{
  "d_model": 192,
  "n_head": 12,
  "n_kv_head": 12,
  "vocab_size": 1375,
  "rope_base": 10000.0,
  "attn_scale": 0.177,
  "tie_embeddings": false,
  "init": "normal",
  "init_std_qkv": 0.0399,
  "init_std_down": 0.0,
  "lr": 0.00334,
  "seq_len": 512,
  "doc_mask": false,
  "train_tokens": 586300000
}
MLP neurons of a small language model. Each row is named by its layer, matrix (gate and up: input weights) and neuron, and shows model dimensions 64-191. Each number is 128 + 32 x the weight over its row's rms, rounded and kept within 0 to 255. A neuron's up and down rows have the sign that makes its largest values positive.
Before each neuron's rows, "fires after" lists the tokens most often just before its 100 highest values on Wikipedia text that the model never trained on. A number after a token or word is its count.

fires after: "ur" 16, "pro" 14, "oug" 6, "E" 6, "sur" 5, "re" 5
L5.gate497 [152 158 123 194 183 134 148 133 107 174  48 126 129 126  96 126 111 110 133 171 170 191 118 122  69 132 114 107 167 103 109 118 153 131 175 170 128 161 152  93  85 148 160 160 101 150  91 154 131 148 147  94 118  84 134 187 137 171 108 128 112 129 114 158 173 120 174  82 153 119 126 144 150  90 114 189 141 148 121 138 121  72 148 163  69  60 100  74 108 115 126 159  97 115 118 164 155 116  89 146 104 137 129  98 115 117 136 151 125 128 179  84 129  94  93 114 122  82 133 137 113 125 110 122 192 122 179 120]
L5.up497 [124 164 140 143 180 135  78  68 152 168  97  90 158  98 136 113 141  77  94 215 167 237 112 129 151 189 112 152 141  94 133  77 122 126 122  96 188 153  83 182 134 136 149 138 157 122 118 134 164  95 154 129 154 158  91 140 110  85 126  88  83 129 119 122 176 140 187  89 121  75 156 106 161 149 138 153 169 141 177 126 140 122 143 108 127 118 143 116 123 122 120 188 124 154 100 107  99 138 118 113 122 167 165 176 156 109 136 149 111 122 178 176 149  96 151 113 136  81 100 178 173 132 172 154 163  98 218 159]

fires after: "S" 37, "s" 21, "par" 7, "K" 6, "tr" 6, "k" 4
L3.gate374 [ 66 105 149 110 159 105 148 132  97  86 121 125  81 126 156 179 102  96 156 103 111  89 185 187  88 139 136 142 133 156 115 104 166 143 121 165 124 128 119 121 130  74 169 164 119 206  86 147 131 146 129 142 106 139 152 161 120  96 120 161 179 152 120  99  62 129 111 146 143 152 118 127 123 148  82 158  71 126 114 125 161 160  97 120 161 165 188 153 132 149 171 167 140  19  85 133 134 138 128 114  76 101  91 171 118 158 168 124  91 144  86 154 241 130  86 105 171 167 131 141 108 127 122 123 104  97 139 103]
L3.up374 [141 114  48  86 127 138 146 154 143 157 132 156 148 127  68 135 135 153 112  71 149 121 140 146  88  73 123 100 168 121 136 133 143  97 102 146 169 129 175 141 161 126 130 168 124 196 126 161 125  91 191  91 137 116 147 108 168  99 150  97 170 134 129 107 128 121 103 167  58 138 110 168 145 141 120  94 157 135 189  90 122  87 111 151 173 145 163 117  73 114 180  43 110 154 117  79 170 145 174 156 107 119 143  98 150 161 134 169 130 155 185  96 162 154  79 111 195 191 103  69 153 142 102  76 107 136 122 164]

fires after: "qu" 25, "g" 9, "G" 7, "w" 6, "sh" 6, "il" 6
L3.gate437 [162 129 147 140 104 134 139  98 148 192 150 168  68  75 166  95  73 123  90  94  87  93 102  67 159 137 113 112 105 150 172 119 175 109 119  95  77 195 147 123 118 107 161  94 108 112 108 135 145 107 145 113 113 131 120 178 156 163  87  83  61 134 142 182 193 112 202  92 186 120 123 112 152 149 123 172  84 161  55 146 129 119 108 124 159 136 126 137 113  87 192 132 135 143 101 129 151 125 170  82 156 126 136 148 130  98 132 107 165  84 134 149 168 142  95 172  93 117 146 110 144 143 152 123 153 152 135  80]
L3.up437 [149 146 109  96  98 157 109 198 128 138 160 133 113 123 136 132 152 130 155 113 181  92 114  99 108 106 174 101  98 105  67 158 130 141  94 157 120 123 160  97 198 153 124 166 138 106 130 110 132  63  89 188 117 115 144  94  80 106 150 102 122  63 144 166 161 104 192 150 100  89 179  53 114  84  88 113 164 113 127  89 125 148  79 101  92 159 137 149  77 133 140 162 133 112  88 161 145  87 159 154 142 175 155 127 156 132 123 176 117 100 142 168 131 111 129 179  67 141 139 128 121  87 114 149 149 163 136  91]

fires after: "B" 23, "re" 19, "er" 6, ", " 5, "ar" 4, "b" 4
L3.gate472 [ 82 199 103 195 175 138 148 105 150 100 122  94 132 144 172 106 161 125  86  90  80 100 120 165 159  66 142 120 141 183 190 116  82  88 113 183 103 130  96  71  94  74 147 113 125 109  98 170 232 172  96 113 123  56 123 123 163  91  72 119 113 157 136 139 106 116 135 195 122  77 136 156 100 121 160  72 121 110 127  94 141 157 118 135 122 132 148 123 179 109 132 159 158 155 102 142 118  87 129 137  89 115 120  86 139 123  46 130 119 130 112 129 118 112 136  99 112  84 128 138 107 111  94 103 131  96 133  84]
L3.up472 [140 154 125 120 151 117 116 175 115 123 135 146 123 120 167  86 122 142 110  92 114 130 150 161 105 196 127 155 128 180 194 165 122  79  85 150 150  60  71 139 127  75 142 100 104 185 183 112 172  85 147 124 134 110 174 138 153 116  84 119 118 135 114 151  74  55 158 112 154 151 153 139 165  88 145 137  88  80 117  88 167  90 169  92 187 165 155 187 105 127 123 159 151 132 145 134 173 128 125 137 116 135  85  92  99 108 175 121 162  85 114  87  90 108 144 123 147 117 168 156 171  79 148 138  94 144 112 217]

fires after: "M" 20, "Ch" 16, "S" 14, "G" 10, "O" 6
L3.gate376 [111 123 167 113 160 148 184 108 155 105  57 163 138 102  87  95 141  89  67 145  82 125 136 162 154 129 157 113 122 151 100  94 102 137 113 163 130 132  46  96 132 175 112 151 136  93 146 123  98  99 122 165 129 165  79  65  82 152 179 150 113  99 113  91 152 128 159 109 121 146  65 140  91 131 119 105 143 137  83 120 147 103 182 132 175 188 148  93  99 211 146  99 102 100 144 124 145 156 156 127 142 182 165 145 154 166 136 158  89 159  87 120 151 134  81 120 118 137 129 156  99  88  82  81 113 161 121 125]
L3.up376 [112 185  81 128 121  90 116 109  87 124 157 141 155 133 104 164 122 112 121  97  91 136 121 133  80 136 110 140 200 109 116 173  95 132 153  72 102  93 118 144 119 142  98 167 159 146 127 125 141 103  94 146 135 128 114 131 132 102 153  67 112  88 128 117  40  70 188 149 115 119 131 129  96 193 103 144 120 154 172 172 135 105 153 132 133 118 170 134  74 176  39 107 131 130 105 116 134 160 123  94  74 178 170 114 121 158 169 136  93 138 139 109 129  93 122 128 136 135 114 176 102 114  98 122 107 139 164 116]

fires after: "," 45, "." 39, "oc" 9
L4.gate273 [110  56 170 111 124 128 131 122 126  69 136 102 190 150 115 183 141 158 134 175  97 151 111 131 105  95 118 128 155 143 136 120 113 127 146 105 130  84 123 187  97 129 212  70 147 113 102 119 113 172 194 134  85 114 104 100 105 114 124 164 134 144 115 116 149 119  76 190 112  68 139 104 152 144 134  92 192 181 146 133  66 121 171 153  60 121 133 180  95  86 162 125 119 192 104 118 110 136 191  93 149 119 112 101 154  56 169 127 128  89  96 124 132 139 161 141 162 103  94 166 144 158 159 184 141 161 110 139]
L4.up273 [139 139 121 126  46  70 106 116  92 191  91 174 147 140 143 143 137 141 137 131 111 103 150  99 214 108 179 101 136 118 139  40 149 124 157 129  96 138 126 130  96 143 155 117 125 143 160 176 106 118 147 165 155 122 146 175 152 131 181  80 134 163 132 126 138 142 103 127 158  99 146  99 139  94 112 197 147 129 109 166 102 144 194 150 147  80  78 145  96  93 159 117 152 106 134 145 133 136 149 112 148 119 139 217 107  87 165  92 184  59  96 130 157 146  81 115  67 132 170 120 173 138  76 115 144 125  72 116]

fires after: "re" 20, "oug" 8, "ro" 8, "tr" 8, "nor" 7
L5.gate285 [133  66  97 127 133 149 102 104 123 141 131 153 107  88 125 184 135 117 111 130 139 129 145 135 123 192 120 134 147 168  90 176  95 145 111 149 137 161 119  69 142 162 136 112  59 121 113  88 132 126 109 151 100 107 147 150 115 131 152 150 106 142 127 187 121 153 111  93 118  68 126 186 194 115  89 133 191 135 115 171 100 104 122 136 113 143 100 142 102  59 169 146  89 153 146 116 107 128 122 132 146 128 175 146 107  79 146 136  61 130 128 124 175 126 159  73 130  54 114 103 106 100 156 165 152  89 173 115]
L5.up285 [121 130 108 123 161 131 142 137 167 132 168 132 119 136 161 119 110 150 106 138 126 142 131 162 130 141 109 182 116 148 182 121 151 150  82 131 142 123 138 149 149 190 128 157 115 105  87 145 126 139 136 136 103  87 102  82 121 100  83 136 162  97 173 143 139  97  88 170 150  79 124 113 161 108 196 109 181 189 104 100 163 139 128 161 137 188 141  81 174 102 150 204 217 121 155  96  56 130 115 136  95 182  65 116 152 144 110 109 119 149 113 114 139 184  77 100 133 198 135 136 126 120  97 108 147 152 239 112]

fires after: "O" 24, "B" 12, "Y" 11, "S" 9, "A" 6
L5.gate103 [128 197 152 113 150 160 120  93 161 128 138 141 144 106 129 124 156 105 106 164 168 108 151 141 118 106 123 112 121 179 146 134 139 117 143 153  62 183 129 102 107  97 192 158 180  57 110 220 171 160 151 146 131 157  89 117 116 125 118 113 110  83 137  54 105 176 141  73 122 132  60  78 150 123 133 108 149 129 172 111 154 182 150 131 127 182 137 117 156 158 132 127 194 106 117 100 181 129  97 116  71 131 128 137 145 126 156 164 171 142  49 123 162 125 151  72 107 165 157  82 136 119 125 145 212 228 111 163]
L5.up103 [119 179 166 137 103  70 126  76 149  82 118 150 141 142 136 137 148 101 123 109  90 172  88 150  61 151 121 165 169  68  73  66 131 133  82 142 135 154 136 121 147  96 179 150 143 175 152 131  89 144 127 131 108 144 186 135 110 114 151 178 126  54 138 130 108  91 159 129 128 148  64  94 124 114 183 183  66 123 170 130 152 101  76 122 148 172 126  97 103 156 141 101  88 137 116 167 161  99  79 144 215 103 147 150  93 141 176 115 118 147 132 161 169  91 111 123 155 165  98 144 138 118  49 129 116 113 186 144]

fires after: "sh" 34, "h" 22, "g" 15, "ec" 4
L8.gate303 [185 173 161 109 105 194  87 116  93 147 130 104 134  77  93 124 167 190  80 117 126 115 228 101 155 112 143 117 105 142 123  86 129 158  92 135  96 123 125 139  97 134 147  86 112 142 150 107 106  95  39 113  78  44 100 141 137 129 151  79 105 116 144 180 161 117 140 139 154 134  77 134 120 126 139  73 139 159 141 142 204  70 106  88 167 175 110 120  94 134 163 151 125 156 118 129 173 147 122 113 150 116 108  89 129 199 122 138 171 109 100 192  64 112 116 106 112 147 178 179 103 153 118 144 115 112 100 146]
L8.up303 [153 130 150 132  89 186 100 165 158 105 166 132 101 107 161 110 113 153 144 126 131 112 167 126 105  64 171 135 111 165  98 156 154 153 120 138 107 164 122  88 151 140 124 181 134 125  93 129 112 102 115 113  80 176 189 176 125 160 125 141 158 138  85 121  96 101 150 137  96 196 169  86 117  69 129 101 169 146 129 126 182  88 133 117 149 145 139 219 119  92 144  65 112 119 123 151 154 106 167 163 156 115  94 131 177 154 155 193  39 124 150 153 132 121 145 107  97 148 116  98 162 101 102 127 110 143 101  90]

fires after: "sh" 16, "il" 12, "k" 8, "ran" 5, "s" 5, "oun" 5
L4.gate271 [106 162 123  95 142 158 156 186 124 134 132  79 136 134 135 129 180 121 149 127 164  82 159 168 100 103 114 123 127 165  70 112 148 128 151 106 189 129 192 112  98 110  95 127 163 137 148 124 139  73 148 221 126 111 133 179 138 103 150 150 107 160 174 155 135 134 122 155 148 179 139 192 144 124 112 148 123  70 130 144 163 159 121  98 126 144 128  69 117 140 185 142 144 138 156 111 142 116 224 107 139 129 128 172 166 156 147 108 144 168 105  73 110  91  99 132 151  74 148 107  94 159 105  84 149 169 224 114]
L4.up271 [137 128 154 149 127 121 144 134  87 153 150 126 134  79  87 124 187 177  94  77 112 147  71 160  87  98 145 101 135 144 156 132 152  67 130 116 180  87 160  73 172 104 123 101  89 151 142 113 141 126 103  91 126 107 170 139  98 109  58 102  87 191 142 137 129 158 166 143  79 198 132 138 150 149 111  85  95 105 188 103 184 111  71 171 151 143 145 110 144 169 161 167 151 124  99  63 168 139 112 122 156  62 121  71 101 161 148 137  98 133 102 132 119  65 148 128 126  95 174 108 191 163 130 128 182 101 132 119]

fires after: "d" 13, "Eng" 12, "di" 11, "oc" 11, "D" 9, "pre" 5
L7.gate291 [ 78 113  88  95 127 132 168 146 126 143 163 138 152 114 130 140 187 138 166 118  87 131  86  99  69  62  77 114 141 140 149 144  90 194 152 100 145 124 142 187  97  94 160 141 135 117 154 116 140 162 149 157 144 144 115 149  90 183 117 154  85 112 105 108 152 131  71 109 123  16 140 171 189 191 101 135  99  73 103 144 110 125 100 143  99  71 114 110 129 134 118  77 134 115 155 178 135 100 137 130 178 117  96 111  50  42 173 131 101 110 128 173 104 119 102 136 133  93  91 134 156 134 124 178  85 125 126 122]
L7.up291 [163  85 157 105 135 165  98 110  88 144 107 108 178 147 108 144 144 115 166 135 166 126 137 121  91 134 110 108  89  64 127 121 138  99 111 122  59 148 120 143 127  92 154 149 128 122 107 162  89 161 129 133 164 114 153 180 104 198  35 151 144 110  67 135 126 102 180 153 113  64 104 159 142 114 145 171 133 112  93 107  65 106  96 107 127 147  99 140 150 102 152 128 133 147 118 126 186 107 146 137 162 158 134 132 121  68  83 102 142  73 154 184 112  91 187 131 138  97 100 137 163 154 154 130 161  96 136  99]

fires after: "'" 29, "U" 13, "H" 12, "m" 10, "S" 7, "B" 7
L5.gate415 [150 137 136 128  96 151  62 175 129 144 137 117 151 119 151 125 150 117 167 144 155 126 133 132 112 105 111 117  86  98 114  98 189 125 110 140 110  72 158 152 130 139 168 157 185 112 122 148 119  95 152 168  76 183 130 128 145  87 207 159 141  89 108  64 141 115  97 137 123 101 129 122 179 140 109 176 152 102 143 116 104 115 117  74 173 135 166 111 134 174 135 138 139 142 118 123 143  81 103 173 152  77 145  29 150 142 120 154 102 120 106 135 112 102 167 148  79 165 147 121  45 124  99 136 174 131 166 123]
L5.up415 [134 177 173 111 167 161 137 105 168 135  85 144 130 143 121 176 113 133 140 151  80 153 116 148 114 190  52 103 135 104 170  91 110 110 110 164  93 102 104 141 171 101 192 137 119 112 121 136 155 186 180 128 156 168 158 133 107 108 161 179 167  91 100  98  79  94 154  93  48 103  95  98  88 177  87 134  96 110 142  91  97 149  83 123 174 147 107 130  97 158 176 104  83 163  96 144 177 119 152 153 146 145  81  64 133 114  84 149 114 109 150  96 101 124  95 160 135 133 110 112 157 113  68  99 149 132 159 111]